Weights of a small GPT-style language model, trained from scratch on English Wikipedia.
Training: 220M tokens, 3716 steps.
MLP neurons of a small language model. Each row is named by its layer, matrix (up: input weights) and neuron, and shows model dimensions 144-207. Each number is 50 + 15 x the weight over its row's rms, rounded and kept within 0 to 99.
After each neuron's rows, "fires on" lists the tokens most often at its 100 highest values on Wikipedia text that the model never trained on. A number after a token or word is its count.

L10.up493:37 33 79 60 46 42 41 26 57 55 51 65 60 66 63 44 31 63 46 56 27 56 83 59 24 57 39 46 61 34 35 57 61 52 29 59 54 63 71 72 47 63 39 66 59 67 64 50 40 34 26 67 23 70 37 54 26 58 44 48 37 39 78 31
fires on: "ay" 31, "y" 13, " B" 11, "ish" 7, " A" 5, " J" 4

L17.up669:28 68 47 56 50 66 62 44 57 50 60 24 47 52 51 64 53 69 67 69 55 64 02 59 55 73 57 45 66 58 66 42 74 57 59 42 47 60 23 35 58 32 63 38 65 51 61 50 47 49 33 48 45 71 44 70 66 41 73 27 60 64 66 74
fires on: " t" 35, " c" 15, "t" 7, "ent" 6, "i" 6, "ur" 5

L5.up761:61 58 50 53 59 38 58 42 30 63 55 44 55 45 70 24 56 92 42 41 76 73 52 39 59 59 39 39 24 49 47 37 44 51 30 62 52 64 59 31 56 51 57 69 37 37 39 40 28 27 18 21 55 39 76 49 59 35 44 83 33 45 67 41
fires on: "r" 24, "ur" 23, "se" 10, "p" 6, "our" 5, "or" 5

L16.up657:57 31 43 44 33 43 52 32 70 19 48 68 45 31 55 61 50 42 47 63 43 46 59 54 27 47 34 47 71 52 88 61 50 53 36 12 46 50 58 57 24 50 55 57 53 43 54 77 50 54 80 63 57 43 48 48 34 38 58 63 55 60 74 73
fires on: "ed" 59, "own" 6, "en" 5, "ated" 5, "ited" 4

L5.up367:31 68 50 64 37 58 84 94 46 51 69 76 53 50 62 54 47 62 46 48 47 51 47 39 13 23 55 68 66 62 59 36 49 33 68 69 26 78 58 49 55 72 36 65 27 42 48 81 56 34 54 77 53 49 32 34 48 54 65 59 46 63 55 39
fires on: "m" 31, "ion" 27, "t" 9, "p" 8, "r" 6

L14.up657:46 60 40 36 61 47 68 46 55 57 64 32 48 43 34 48 56 51 53 30 59 34 59 61 61 56 65 45 54 52 48 88 20 54 25 40 47 52 29 64 56 59 43 67 56 68 50 57 46 44 65 69 53 50 51 66 42 36 46 78 68 46 59 79
fires on: " f" 31, " an" 16, " is" 10, "it" 7, "x" 6, "p" 6

L16.up98:41 34 55 37 63 59 61 59 46 57 66 40 28 61 46 54 69 51 54 41 22 42 38 63 52 53 83 66 35 52 43 64 27 36 47 68 66 53 43 51 59 68 54 36 38 54 47 41 46 57 64 64 60 63 54 49 44 52 59 71 54 43 36 80
fires on: " b" 28, " p" 26, "p" 9, "f" 6, "v" 5, " f" 5

L5.up527:51 53 77 42 70 44 42 65 46 25 58 60 42 58 64 72 33 45 39 24 47 37 75 32 54 67 45 65 68 33 45 42 38 53 24 45 73 57 53 34 44 70 52 51 72 29 23 70 41 48 41 50 69 59 80 54 46 52 40 51 50 36 18 20
fires on: "le" 36, "e" 21, "t" 10, "l" 6, "th" 5, "j" 4

L3.up543:31 68 64 81 36 76 38 64 44 48 63 40 81 55 58 74 56 61 44 43 53 51 22 61 35 25 34 57 37 69 49 30 35 40 57 47 35 69 55 58 44 58 57 67 41 47 50 54 29 65 39 74 56 40 43 03 36 56 32 14 49 16 40 47
fires on: "end" 31, "ic" 13, "and" 11, "ther" 10, "od" 7, "ur" 7

L6.up121:50 36 47 56 70 57 69 65 74 62 65 48 60 50 43 31 43 40 41 71 33 39 38 38 57 50 55 79 60 57 42 42 70 65 60 41 47 38 42 71 38 48 39 32 41 56 64 62 37 53 65 50 38 38 63 58 91 70 76 59 76 44 44 18
fires on: "e" 40, "al" 26, "ing" 14, "ed" 8

L3.up323:71 34 29 44 36 74 77 28 25 66 53 33 37 27 50 52 82 68 71 78 28 69 28 66 43 60 14 35 74 57 31 71 28 46 46 16 63 45 71 63 51 55 62 54 71 37 41 52 58 83 44 37 65 59 28 38 46 61 50 48 16 76 44 71
fires on: "er" 41, "z" 14, "ion" 12, "on" 11, "k" 5, "e" 5

L6.up457:62 55 36 64 45 61 39 30 50 40 59 42 50 39 60 35 44 69 56 69 67 39 55 34 77 57 24 49 50 34 15 23 36 51 53 43 43 32 37 48 71 73 43 43 82 42 55 76 50 54 58 33 33 69 45 43 53 54 62 71 44 25 81 56
fires on: "el" 31, "s" 14, "le" 9, "l" 8, "il" 6, "–" 6

L6.up330:68 39 54 68 58 45 52 51 65 50 58 13 50 66 49 46 56 44 45 67 38 53 26 57 51 48 59 51 47 65 45 67 49 78 21 30 50 52 52 52 42 41 43 46 70 68 63 65 57 87 32 44 35 40 67 57 60 70 54 68 74 57 35 57
fires on: "e" 22, "es" 11, "ed" 9, "ge" 7, "age" 7, "ent" 6

L13.up507:59 50 53 40 71 71 45 64 57 67 51 23 81 74 60 57 49 55 58 26 45 31 79 52 95 70 36 63 67 40 56 54 53 34 61 55 43 67 70 61 50 64 48 23 63 55 63 52 79 53 57 48 27 55 40 46 50 53 37 34 52 45 76 45
fires on: "ed" 32, "ing" 16, "s" 9, "es" 8

L14.up378:38 56 46 72 70 56 60 54 44 40 51 44 42 43 69 39 73 36 46 32 56 63 19 60 56 24 60 84 81 35 44 48 53 38 57 55 65 37 64 47 29 51 31 75 57 61 47 53 46 24 56 64 20 43 62 42 47 70 31 63 64 52 74 76
fires on: "o" 55, "e" 6, "ions" 6, ")" 5, "ot" 4

L9.up704:70 47 52 30 33 75 76 93 43 44 66 60 47 70 71 51 42 40 53 22 74 30 53 36 10 77 28 67 73 59 41 41 56 36 26 49 51 67 42 56 68 47 36 43 63 49 61 66 52 38 76 49 39 56 52 58 52 53 60 52 53 49 45 53
fires on: "ir" 33, "t" 14, "gh" 9, "r" 6, "z" 6, "d" 5

L14.up71:34 74 60 67 38 61 23 62 35 31 63 52 82 81 54 47 47 55 23 55 42 59 65 60 47 76 55 52 32 14 61 58 52 32 29 45 41 75 59 27 51 36 51 26 39 54 31 25 61 49 46 68 47 44 53 82 57 34 25 43 57 42 55 63
fires on: " to" 44, "fter" 21, "ed" 19, "ing" 6

L9.up613:55 21 24 22 12 56 71 77 38 56 49 52 41 59 53 42 51 76 50 55 58 43 31 68 39 40 37 41 36 44 62 62 51 52 40 18 48 57 34 65 64 40 60 67 73 49 53 49 11 57 29 47 64 67 75 61 72 52 41 59 48 67 51 36
fires on: "r" 39, "er" 13, "ber" 10, "a" 8, "y" 6, "am" 5

L9.up27:63 27 46 79 38 62 60 64 29 49 45 54 48 67 29 41 66 42 67 60 61 57 57 43 30 57 42 43 05 48 71 61 41 41 19 43 70 69 51 67 44 27 67 57 21 39 71 69 45 37 54 67 43 48 47 65 49 65 26 47 45 54 74 39
fires on: "s" 23, "%" 20, "up" 8, "f" 5, "ard" 5, "re" 4

L13.up546:43 39 49 73 53 80 50 61 66 43 42 64 73 56 47 30 61 49 44 33 41 61 37 53 55 31 26 64 32 37 73 49 42 69 42 54 36 53 54 43 43 51 53 47 27 47 40 67 71 46 44 45 72 23 41 57 73 43 63 64 51 54 39 28
fires on: "er" 28, " K" 10, "s" 9, "v" 7, "p" 5

L7.up544:38 56 40 24 30 55 78 60 45 25 51 33 51 40 61 61 79 40 45 45 13 21 56 59 48 53 62 65 56 76 71 54 52 40 64 40 26 71 33 68 42 58 72 63 61 59 62 67 49 57 42 35 49 25 54 29 70 45 42 82 57 50 51 34
fires on: "ed" 35, "t" 28, "te" 11, "ld" 7, "own" 6

L10.up695:56 45 52 40 41 67 33 71 78 50 43 53 82 40 63 47 66 70 43 50 54 38 31 32 50 40 54 49 77 40 50 75 54 65 40 49 38 76 28 74 60 62 27 36 20 72 77 46 59 39 34 53 54 58 79 47 63 09 63 32 37 76 24 56
fires on: "T" 14, " T" 12, "i" 11, "C" 10, "r" 9, " g" 8

L14.up130:68 59 56 39 51 46 43 56 42 61 44 61 34 54 37 61 45 53 75 45 68 49 72 52 68 43 51 52 32 40 59 70 51 58 28 20 52 62 43 62 56 62 48 41 57 46 48 25 50 56 52 53 56 61 55 15 64 54 44 28 55 51 25 48
fires on: " s" 68, "il" 18, "oc" 7, "ber" 5

L4.up392:62 23 72 21 36 48 46 38 35 51 37 41 48 44 48 41 30 48 65 44 38 54 58 45 99 46 26 22 60 46 64 36 42 77 55 30 48 46 60 60 65 67 78 23 49 55 37 48 54 36 45 61 24 51 61 46 53 40 56 58 51 31 60 54
fires on: "I" 25, "A" 16, "i" 14, "m" 12, "ed" 11, "it" 7

L13.up151:39 33 23 50 65 41 37 49 48 51 60 43 26 07 40 56 84 37 25 40 63 77 44 50 34 64 30 64 36 46 34 53 62 44 61 53 58 59 64 40 31 56 73 47 33 64 73 41 75 59 52 53 47 16 63 70 19 49 47 64 60 41 67 76
fires on: ":" 69, " is" 6, " of" 5, "e" 4

L9.up511:59 45 54 25 61 11 52 73 78 48 21 58 42 65 56 45 42 48 46 59 57 51 66 48 47 67 62 51 35 66 37 40 57 54 42 44 55 47 65 38 57 59 67 53 61 63 57 72 46 61 63 63 66 64 62 57 65 59 41 55 59 44 29 47
fires on: "ang" 22, "an" 22, "g" 9, "l" 5, "t" 5

L16.up134:62 49 25 66 70 64 59 54 59 70 52 69 34 75 79 33 68 66 30 34 39 51 62 64 41 25 33 51 32 49 66 19 33 68 31 28 71 66 55 51 66 59 21 61 39 82 54 51 66 56 42 36 45 41 62 37 37 61 41 48 50 48 46 44
fires on: " Y" 22, "y" 15, "s" 10, " S" 8, "z" 7, "ay" 5

L4.up188:33 82 39 35 33 39 54 49 68 41 34 45 64 49 70 28 61 41 48 66 63 72 37 48 62 48 49 38 69 49 59 45 54 52 78 17 50 36 38 39 56 51 70 64 63 62 57 39 39 47 49 51 67 71 76 71 68 21 58 63 61 31 41 77
fires on: "un" 32, "ur" 17, "qu" 8, "ut" 7, "t" 7

L7.up666:67 53 09 55 68 55 64 72 64 38 51 41 27 75 54 39 70 48 63 41 49 45 28 38 80 29 34 71 60 44 74 47 28 32 53 35 66 54 46 56 48 49 42 26 46 63 40 43 38 42 29 42 31 33 43 35 24 53 63 45 49 44 49 20
fires on: "t" 46, "s" 32, "g" 19

L17.up638:46 40 65 40 24 41 51 44 57 39 29 47 60 79 11 64 56 54 65 33 58 51 35 49 51 42 44 27 60 58 63 25 51 20 66 53 50 26 58 60 35 74 49 48 45 72 60 51 69 47 40 46 13 47 64 43 56 39 51 52 73 75 45 79
fires on: " " 43, "19" 7, "6" 7, "9" 6, "8" 6, "21" 5

L9.up718:57 53 55 31 36 25 11 54 79 17 61 73 32 38 53 69 73 61 68 47 32 67 55 29 44 73 49 50 78 54 37 58 63 60 61 44 44 38 36 57 60 38 46 61 47 27 84 50 30 54 30 44 60 94 70 60 58 45 44 35 74 63 65 56
fires on: "j" 39, "p" 19, "J" 9, "lect" 9, " J" 8, "pp" 7

L13.up81:45 64 47 74 54 50 53 60 55 67 47 45 43 26 71 59 55 52 41 67 51 68 46 64 72 42 33 63 54 43 54 52 48 48 48 66 25 54 54 25 41 38 15 39 78 67 26 49 45 45 54 39 48 49 50 69 43 50 55 78 95 47 65 43
fires on: "t" 28, "l" 19, "al" 16, "ed" 8, "s" 7

L6.up235:63 56 45 72 33 66 33 52 66 50 62 55 78 51 35 52 39 60 52 39 57 28 22 59 73 45 65 41 48 58 36 68 51 58 74 40 31 43 58 18 78 36 48 58 60 61 41 42 59 59 52 37 52 26 68 28 57 37 75 52 49 34 64 63
fires on: "l" 61, "if" 12, "ul" 8, "ic" 8, "u" 5

L12.up239:53 50 64 52 50 38 74 56 51 57 43 54 46 63 38 62 58 59 33 24 48 55 42 41 68 48 53 38 29 23 49 48 68 57 62 51 66 63 40 62 76 72 44 45 23 54 19 50 64 39 40 57 64 45 70 42 61 45 52 36 43 20 55 54
fires on: "°" 16, "ue" 12, "ab" 9, "ation" 9, "ing" 9, "ed" 5

L10.up310:27 27 63 30 20 42 59 61 33 35 70 60 36 36 44 68 50 64 31 60 80 28 49 41 63 54 26 49 22 52 59 65 41 27 53 65 44 65 54 55 38 36 47 32 62 49 64 45 89 34 34 68 28 61 62 96 58 44 38 42 61 53 61 53
fires on: "l" 20, "ell" 18, "ive" 10, "ore" 9, "se" 8

L6.up698:69 56 45 27 27 31 46 61 48 27 68 72 55 63 76 70 18 28 32 46 67 49 48 46 57 64 73 68 48 59 50 35 53 51 56 67 85 50 23 43 57 71 47 35 45 34 47 68 17 46 45 50 66 30 54 42 60 44 20 47 65 18 49 62
fires on: "t" 43, "ay" 14, "id" 12, "|" 4, "th" 4

L5.up203:35 45 41 30 55 65 76 46 08 54 75 33 52 50 32 37 56 53 37 35 18 41 66 57 62 68 68 45 67 65 82 53 34 44 46 53 38 52 48 47 40 38 48 67 30 67 39 40 60 31 55 49 69 67 40 46 24 64 69 56 75 44 69 38
fires on: "e" 55, "es" 27, "ot" 12, "ed" 4

L6.up123:36 58 43 61 81 70 65 40 72 60 45 47 75 57 76 45 86 55 43 41 51 34 69 51 50 82 47 70 27 26 81 45 71 09 23 56 56 70 55 26 57 40 50 32 56 57 67 63 43 45 58 41 50 49 47 56 41 43 49 19 42 34 60 69
fires on: "a" 32, "ist" 14, "ing" 11, "o" 9, "es" 6, "ed" 5

L12.up478:34 65 46 67 39 46 29 29 43 48 77 48 68 45 69 41 59 69 56 45 60 46 22 56 76 56 78 44 64 41 42 32 59 32 41 52 29 57 40 61 50 20 58 53 66 41 40 83 35 37 23 57 44 32 89 36 39 60 87 54 44 33 68 56
fires on: "i" 49, "ic" 10, "ul" 7, "it" 6, "H" 4, "f" 4

L12.up352:69 49 44 46 41 35 30 35 66 46 52 85 36 46 45 49 35 63 60 65 33 47 69 42 70 69 55 38 50 54 68 48 42 60 38 53 72 65 38 54 55 54 56 70 33 24 25 53 33 42 48 16 75 51 54 58 62 37 78 44 68 61 62 46
fires on: "i" 26, "on" 23, "av" 8, "b" 8, "th" 7, "8" 4

L12.up403:67 46 41 61 52 61 76 21 23 70 51 63 31 60 49 59 82 79 44 47 44 39 25 62 49 75 52 47 38 56 60 62 45 60 35 48 78 71 64 60 79 40 50 59 39 55 63 59 48 35 37 49 45 62 63 38 53 35 42 73 41 39 49 37
fires on: "d" 23, "ow" 16, "ad" 15, "p" 6, "our" 5, "et" 5

L10.up661:48 72 58 41 56 31 50 64 26 23 52 41 30 49 63 54 36 78 59 50 54 31 58 51 62 53 35 56 54 56 61 61 41 37 43 25 56 41 78 43 44 48 59 44 43 78 58 34 38 43 50 58 40 57 65 79 47 53 36 58 49 35 47 66
fires on: " a" 21, "ut" 19, "f" 6, "x" 6, "r" 6

L16.up680:35 21 33 38 57 32 72 63 65 55 56 34 55 66 66 70 30 62 31 73 85 41 33 67 14 55 61 20 42 46 41 76 45 64 53 29 56 49 51 48 49 63 70 54 61 32 37 33 66 63 54 75 41 35 50 61 40 60 30 58 62 52 29 60
fires on: " an" 24, " as" 11, " the" 9, "ed" 9, "s" 6, "ame" 6

L13.up498:51 57 61 45 51 68 35 23 33 30 44 65 64 76 59 59 77 56 37 67 71 55 64 68 54 67 65 63 53 51 67 40 59 61 40 25 53 52 55 48 55 37 66 54 82 43 51 66 52 64 53 49 83 51 62 40 66 55 37 51 47 60 41 54
fires on: "l" 45, "ic" 10, " of" 5, "ing" 4

L10.up48:64 66 38 60 26 34 33 41 63 38 41 57 21 59 65 55 53 68 56 67 38 44 74 16 54 59 51 51 51 43 48 22 72 57 19 64 58 56 40 72 63 38 59 51 49 33 57 48 34 51 48 45 56 49 41 36 51 35 43 36 63 34 45 55
fires on: "s" 26, "b" 8, "p" 7, "ro" 6, "on" 6, "th" 5

L3.up321:45 33 28 53 26 49 49 60 40 30 60 65 63 56 22 39 31 62 62 52 69 67 69 24 49 59 34 51 75 42 50 37 55 71 43 28 63 34 27 64 46 03 66 69 42 43 73 56 48 46 33 80 47 55 33 61 46 54 33 61 53 36 56 25
fires on: "om" 25, "ip" 25, "up" 20, "ell" 9, "ard" 6, "est" 5

L12.up59:32 52 62 42 45 50 53 53 37 51 43 39 44 25 45 45 49 67 48 31 60 55 30 58 35 74 62 56 66 46 48 42 67 40 52 37 31 46 54 29 38 40 67 80 73 35 38 47 44 31 39 62 49 54 56 35 65 25 28 40 54 42 63 54
fires on: "f" 27, "ul" 22, "ol" 11, "ed" 8

L3.up491:77 71 64 77 48 64 50 44 28 71 50 58 56 47 47 34 46 39 73 61 39 74 10 71 39 01 38 54 41 41 55 47 43 68 59 40 68 56 29 61 34 59 51 09 42 76 26 59 26 54 50 52 50 40 32 65 54 29 36 32 50 48 48 33
fires on: "i" 21, "ies" 19, "em" 15, "m" 10, "on" 7, "il" 7

L5.up707:69 49 37 71 71 49 53 60 52 42 44 62 65 48 58 36 49 61 47 59 65 38 44 51 66 44 56 55 20 60 41 28 50 26 44 58 75 78 77 39 52 30 34 67 23 47 89 44 42 55 60 70 48 32 51 65 50 39 50 22 38 37 82 55
fires on: "ir" 17, "ang" 12, "t" 8, "A" 8, "ing" 8

L17.up92:58 51 79 39 55 48 58 31 38 42 65 58 18 62 40 44 44 45 45 45 58 69 85 23 71 43 39 63 48 47 53 55 60 55 50 37 45 42 41 57 38 44 36 31 45 50 54 37 65 54 22 72 51 67 37 47 44 41 52 43 60 70 29 64
fires on: "oc" 23, "ac" 22, "g" 14, "ers" 7, "il" 6, " a" 4

L7.up298:44 32 40 46 33 24 48 55 42 51 62 52 39 31 56 51 58 51 36 73 75 54 65 39 52 71 62 41 50 83 43 51 39 47 73 56 55 35 58 59 81 53 73 81 43 47 59 55 52 62 75 46 53 22 45 56 50 47 42 46 30 33 54 57
fires on: " of" 24, "l" 20, " " 13, "ace" 12, "ect" 8

L9.up10:46 58 26 38 33 68 33 53 37 31 47 65 51 58 67 46 61 52 53 45 59 42 65 35 37 37 64 65 61 37 37 50 55 87 52 69 62 48 36 71 37 53 37 73 10 58 70 45 49 35 55 33 75 65 63 59 68 38 60 73 24 66 24 77
fires on: " g" 20, "r" 14, "od" 11, "ter" 11, "og" 9

L16.up631:47 31 42 49 68 47 48 41 29 67 63 32 31 41 44 35 66 65 74 83 29 48 34 44 77 53 47 51 50 63 47 47 47 40 25 36 70 25 48 50 37 37 50 36 76 61 58 74 51 35 38 41 58 47 78 64 42 58 38 44 43 53 55 68
fires on: "k" 26, "in" 14, "t" 7, "at" 6, "ill" 5

L14.up27:59 63 07 35 45 62 50 30 35 52 57 21 65 56 26 51 50 42 52 17 55 48 66 63 31 72 70 46 55 64 73 80 50 51 39 44 40 28 28 75 29 56 40 35 28 47 67 50 87 36 56 41 34 47 46 34 59 38 45 64 49 76 64 51
fires on: "e" 15, " s" 14, "c" 9, "ic" 7, "ia" 6, "o" 5

L10.up69:44 43 49 49 60 24 58 67 39 67 62 49 62 32 38 55 62 54 34 55 81 71 54 42 57 43 54 56 14 46 51 70 52 40 90 40 47 24 35 46 69 58 43 64 23 59 59 27 80 47 48 52 46 40 81 49 41 61 36 51 33 19 44 85
fires on: " of" 42, "ing" 34, " in" 4

L5.up266:60 64 56 55 33 23 52 44 44 52 65 41 62 63 72 39 38 66 59 46 57 36 49 40 22 55 48 54 61 59 48 42 23 17 54 34 42 41 51 56 35 49 75 70 71 31 34 57 71 47 77 67 62 64 59 27 48 34 31 57 54 51 48 40
fires on: "s" 27, "an" 8, "k" 6, "es" 5, "h" 5, "o" 5

L12.up228:68 58 49 22 58 47 33 50 55 27 30 48 53 38 36 37 68 50 30 64 46 51 63 35 42 49 32 50 87 35 82 81 46 58 78 38 40 59 56 56 25 33 31 37 64 62 61 69 67 63 55 35 51 72 57 31 52 43 50 67 62 52 43 58
fires on: "ed" 39, "ly" 35, "en" 6, "y" 5

L12.up516:39 28 47 52 58 74 78 58 37 38 41 01 44 35 37 71 40 80 23 63 54 41 49 47 38 89 45 43 66 28 42 67 46 56 21 14 40 41 51 24 53 55 43 42 68 39 27 74 51 47 45 53 53 12 45 65 52 68 58 49 49 38 30 62
fires on: " an" 29, "ing" 11, "c" 9, "ice" 6, "ed" 5

L7.up702:33 65 34 31 45 55 39 48 76 46 73 54 27 41 69 67 54 60 77 44 58 39 31 42 57 50 56 57 36 73 36 62 63 41 17 03 49 47 65 56 48 50 64 38 50 55 65 68 51 45 38 56 37 42 46 39 62 53 49 35 57 66 77 34
fires on: "z" 14, "iz" 13, "all" 11, "ong" 8, "ow" 7, "y" 6

L3.up25:39 71 53 60 38 60 72 28 34 55 39 65 45 20 48 66 47 62 33 44 50 66 58 69 51 66 29 63 57 40 26 82 50 39 40 33 59 30 66 45 43 29 42 48 66 51 35 56 63 68 56 71 42 48 53 60 49 71 60 48 53 74 61 47
fires on: "th" 28, "et" 27, "on" 10, "in" 6, "z" 4

L7.up37:53 53 37 77 42 34 83 63 24 58 36 81 53 60 54 47 75 72 66 51 47 62 35 49 51 36 21 29 35 53 48 50 34 58 54 83 39 50 30 35 36 61 57 49 54 76 43 58 53 50 68 37 36 43 37 62 49 28 71 41 58 36 50 25
fires on: "f" 33, "el" 17, "i" 12, "m" 6

L7.up722:55 66 46 73 41 65 42 33 62 48 45 44 59 43 48 42 53 69 56 34 84 56 35 30 55 80 32 58 58 65 48 40 30 33 41 52 31 43 44 24 33 36 53 71 59 54 42 47 34 34 78 35 46 68 52 47 39 45 49 67 77 38 68 51
fires on: "l" 54, "ed" 14, "s" 8, "k" 7, "an" 5, "ol" 5

L4.up213:53 44 44 73 40 53 41 72 53 79 41 67 72 27 53 58 59 30 35 16 58 68 44 59 39 34 46 49 31 68 36 37 58 40 48 28 59 42 24 61 48 66 56 60 66 56 35 44 37 53 52 76 43 75 33 26 31 51 23 51 32 57 47 36
fires on: "art" 25, "and" 17, "i" 11, "ent" 10, "end" 8, "en" 7

L7.up747:34 67 51 41 18 44 56 73 46 53 29 63 44 54 71 65 64 70 42 55 56 43 51 37 38 74 57 66 59 34 56 65 43 40 62 85 35 41 58 33 45 75 46 18 62 63 55 24 58 21 26 76 45 24 56 57 44 53 36 56 50 55 42 68
fires on: "ic" 21, "ian" 14, "ist" 10, "y" 7, "i" 7, "h" 6

L4.up287:64 49 57 66 36 25 42 32 49 69 35 62 54 50 51 39 70 44 41 58 60 89 50 46 32 47 41 48 33 23 41 65 32 72 47 42 63 41 15 51 52 50 73 30 77 48 50 58 42 48 41 48 49 48 17 49 48 65 50 43 49 74 69 37
fires on: "c" 23, "k" 22, "." 18, "on" 9, "il" 6

L12.up540:58 30 36 47 47 40 28 63 67 49 36 52 39 64 59 88 67 54 51 69 72 50 49 54 35 59 61 54 81 42 53 41 67 51 72 32 55 30 55 37 56 60 72 61 42 00 68 41 37 46 32 33 54 48 30 65 60 24 54 43 60 69 50 47
fires on: " c" 29, "j" 9, "i" 7, " " 5, "p" 5, "J" 4

L14.up636:42 33 58 56 54 43 57 25 49 52 64 53 71 54 40 22 51 46 50 48 64 40 67 46 68 51 54 77 40 47 44 63 32 38 32 46 53 39 40 61 67 62 93 72 53 59 33 28 48 68 51 58 32 41 19 56 52 54 62 42 74 47 53 57
fires on: "s" 39, "t" 23, "l" 5, "am" 4, "ens" 4

L3.up485:60 36 46 57 23 47 50 54 35 57 08 61 46 61 34 51 33 48 73 81 45 50 62 64 61 34 39 53 64 50 46 49 48 64 72 36 50 21 20 53 66 56 58 54 12 71 56 76 68 48 53 45 47 56 58 60 59 25 49 67 47 15 61 50
fires on: "mer" 20, "ed" 19, "in" 19, "il" 14, "N" 9, "i" 7

L3.up751:61 44 53 42 57 35 59 80 54 28 41 71 49 46 69 67 56 71 49 67 47 30 50 41 39 61 46 59 26 53 47 60 57 48 66 68 46 49 62 36 63 47 30 70 36 69 51 29 47 39 33 46 57 47 63 47 16 62 44 37 44 52 44 66
fires on: "ing" 16, "iv" 15, "ic" 13, "our" 13, "ian" 9

L6.up183:49 70 55 56 70 67 29 44 39 35 60 36 57 45 73 48 78 53 24 30 50 57 70 67 70 86 54 53 52 66 56 90 49 56 71 57 39 41 59 64 56 37 61 63 61 29 59 60 46 47 34 60 55 29 58 54 94 40 31 77 61 47 51 60
fires on: " of" 37, "ing" 13, " on" 12, "e" 11, " to" 9, ":" 5

L10.up65:53 54 48 75 47 54 45 61 65 44 39 39 40 25 51 61 51 75 27 42 73 63 12 60 62 32 76 47 78 53 41 57 41 56 61 50 44 43 48 39 69 46 43 45 53 71 53 67 34 50 54 68 37 32 59 51 51 49 59 43 67 83 63 48
fires on: "o" 42, "ri" 10, "e" 9, "ing" 7

L10.up296:48 63 45 52 36 42 41 54 37 37 54 76 73 65 71 74 37 51 67 45 83 15 81 34 57 29 32 45 43 54 40 81 22 37 41 48 35 71 37 30 38 67 59 38 64 27 64 37 66 16 38 42 37 75 39 66 54 47 55 23 71 55 37 49
fires on: " the" 28, "ac" 9, "ell" 9, "s" 5, "l" 5

L14.up761:28 56 31 31 92 48 63 37 39 51 46 39 51 72 37 53 59 50 48 31 43 43 48 50 56 58 51 66 51 25 68 56 50 35 40 28 49 65 48 57 49 37 61 35 28 76 36 60 82 43 48 76 76 30 61 17 50 47 77 60 55 55 66 17
fires on: "ic" 31, "ing" 13, "ed" 7, "ound" 6, "e" 5

L17.up723:35 42 59 43 47 26 70 78 36 72 77 44 57 66 51 75 35 47 25 55 77 24 33 58 40 53 42 32 62 56 28 45 48 56 47 42 30 70 23 44 70 51 59 57 56 53 45 48 69 49 75 56 43 75 74 59 32 45 34 34 83 90 48 65
fires on: " an" 15, " the" 13, " was" 12, " a" 5, "pp" 5

L9.up93:37 70 48 64 65 44 72 79 32 44 71 39 58 55 56 59 62 56 57 70 10 57 50 88 60 36 77 59 63 46 72 30 38 52 68 60 58 61 42 66 53 61 62 47 32 61 53 59 40 29 60 29 30 26 28 62 69 40 52 63 55 39 41 37
fires on: "ed" 24, " l" 19, "t" 14, "ing" 11, "f" 6, " p" 5

L10.up712:51 64 38 33 17 41 58 62 52 53 43 38 50 43 65 50 52 52 58 33 49 53 41 47 36 67 41 44 47 54 82 26 33 63 35 38 69 69 63 62 73 52 69 61 59 57 64 49 39 55 53 83 38 49 46 62 86 43 45 32 49 54 38 57
fires on: "er" 43, "y" 13, "u" 11, "w" 6

L14.up555:50 74 33 55 30 57 44 46 63 79 65 79 35 47 91 49 46 73 71 44 66 65 51 64 62 43 27 67 41 58 76 54 39 47 51 57 69 46 36 44 34 43 41 41 50 39 39 26 74 54 46 55 51 63 52 79 61 41 16 29 51 67 44 73
fires on: " m" 17, "is" 17, "z" 14, "t" 8, "ond" 7

L12.up339:69 39 52 33 44 37 51 36 54 27 34 48 44 42 51 57 48 69 59 76 45 43 46 55 42 70 61 51 34 85 44 49 62 68 54 43 46 47 48 60 37 46 66 38 52 73 56 69 49 40 74 54 58 52 89 30 53 42 70 27 54 46 26 77
fires on: "l" 27, "an" 24, "ro" 10, "a" 6, "in" 5, "ol" 4

L4.up283:20 75 35 34 36 57 57 66 66 76 53 70 36 35 62 35 61 66 55 33 52 55 48 48 63 53 39 65 50 40 62 58 30 44 52 39 62 61 57 33 21 82 46 67 36 34 44 45 61 37 60 63 46 56 74 64 39 38 10 33 53 42 73 54
fires on: "ound" 33, "t" 11, "ast" 9, "od" 6, "ond" 6, "ur" 5

L9.up42:38 79 47 45 25 82 49 36 52 54 53 51 31 53 59 45 75 67 43 43 62 34 72 44 56 57 32 57 37 57 54 47 62 54 40 44 55 49 90 29 69 83 65 17 60 63 54 60 63 63 64 26 42 44 54 30 55 33 31 55 48 50 43 50
fires on: "ent" 17, "our" 11, "al" 10, "ond" 8, "inal" 5, "l" 5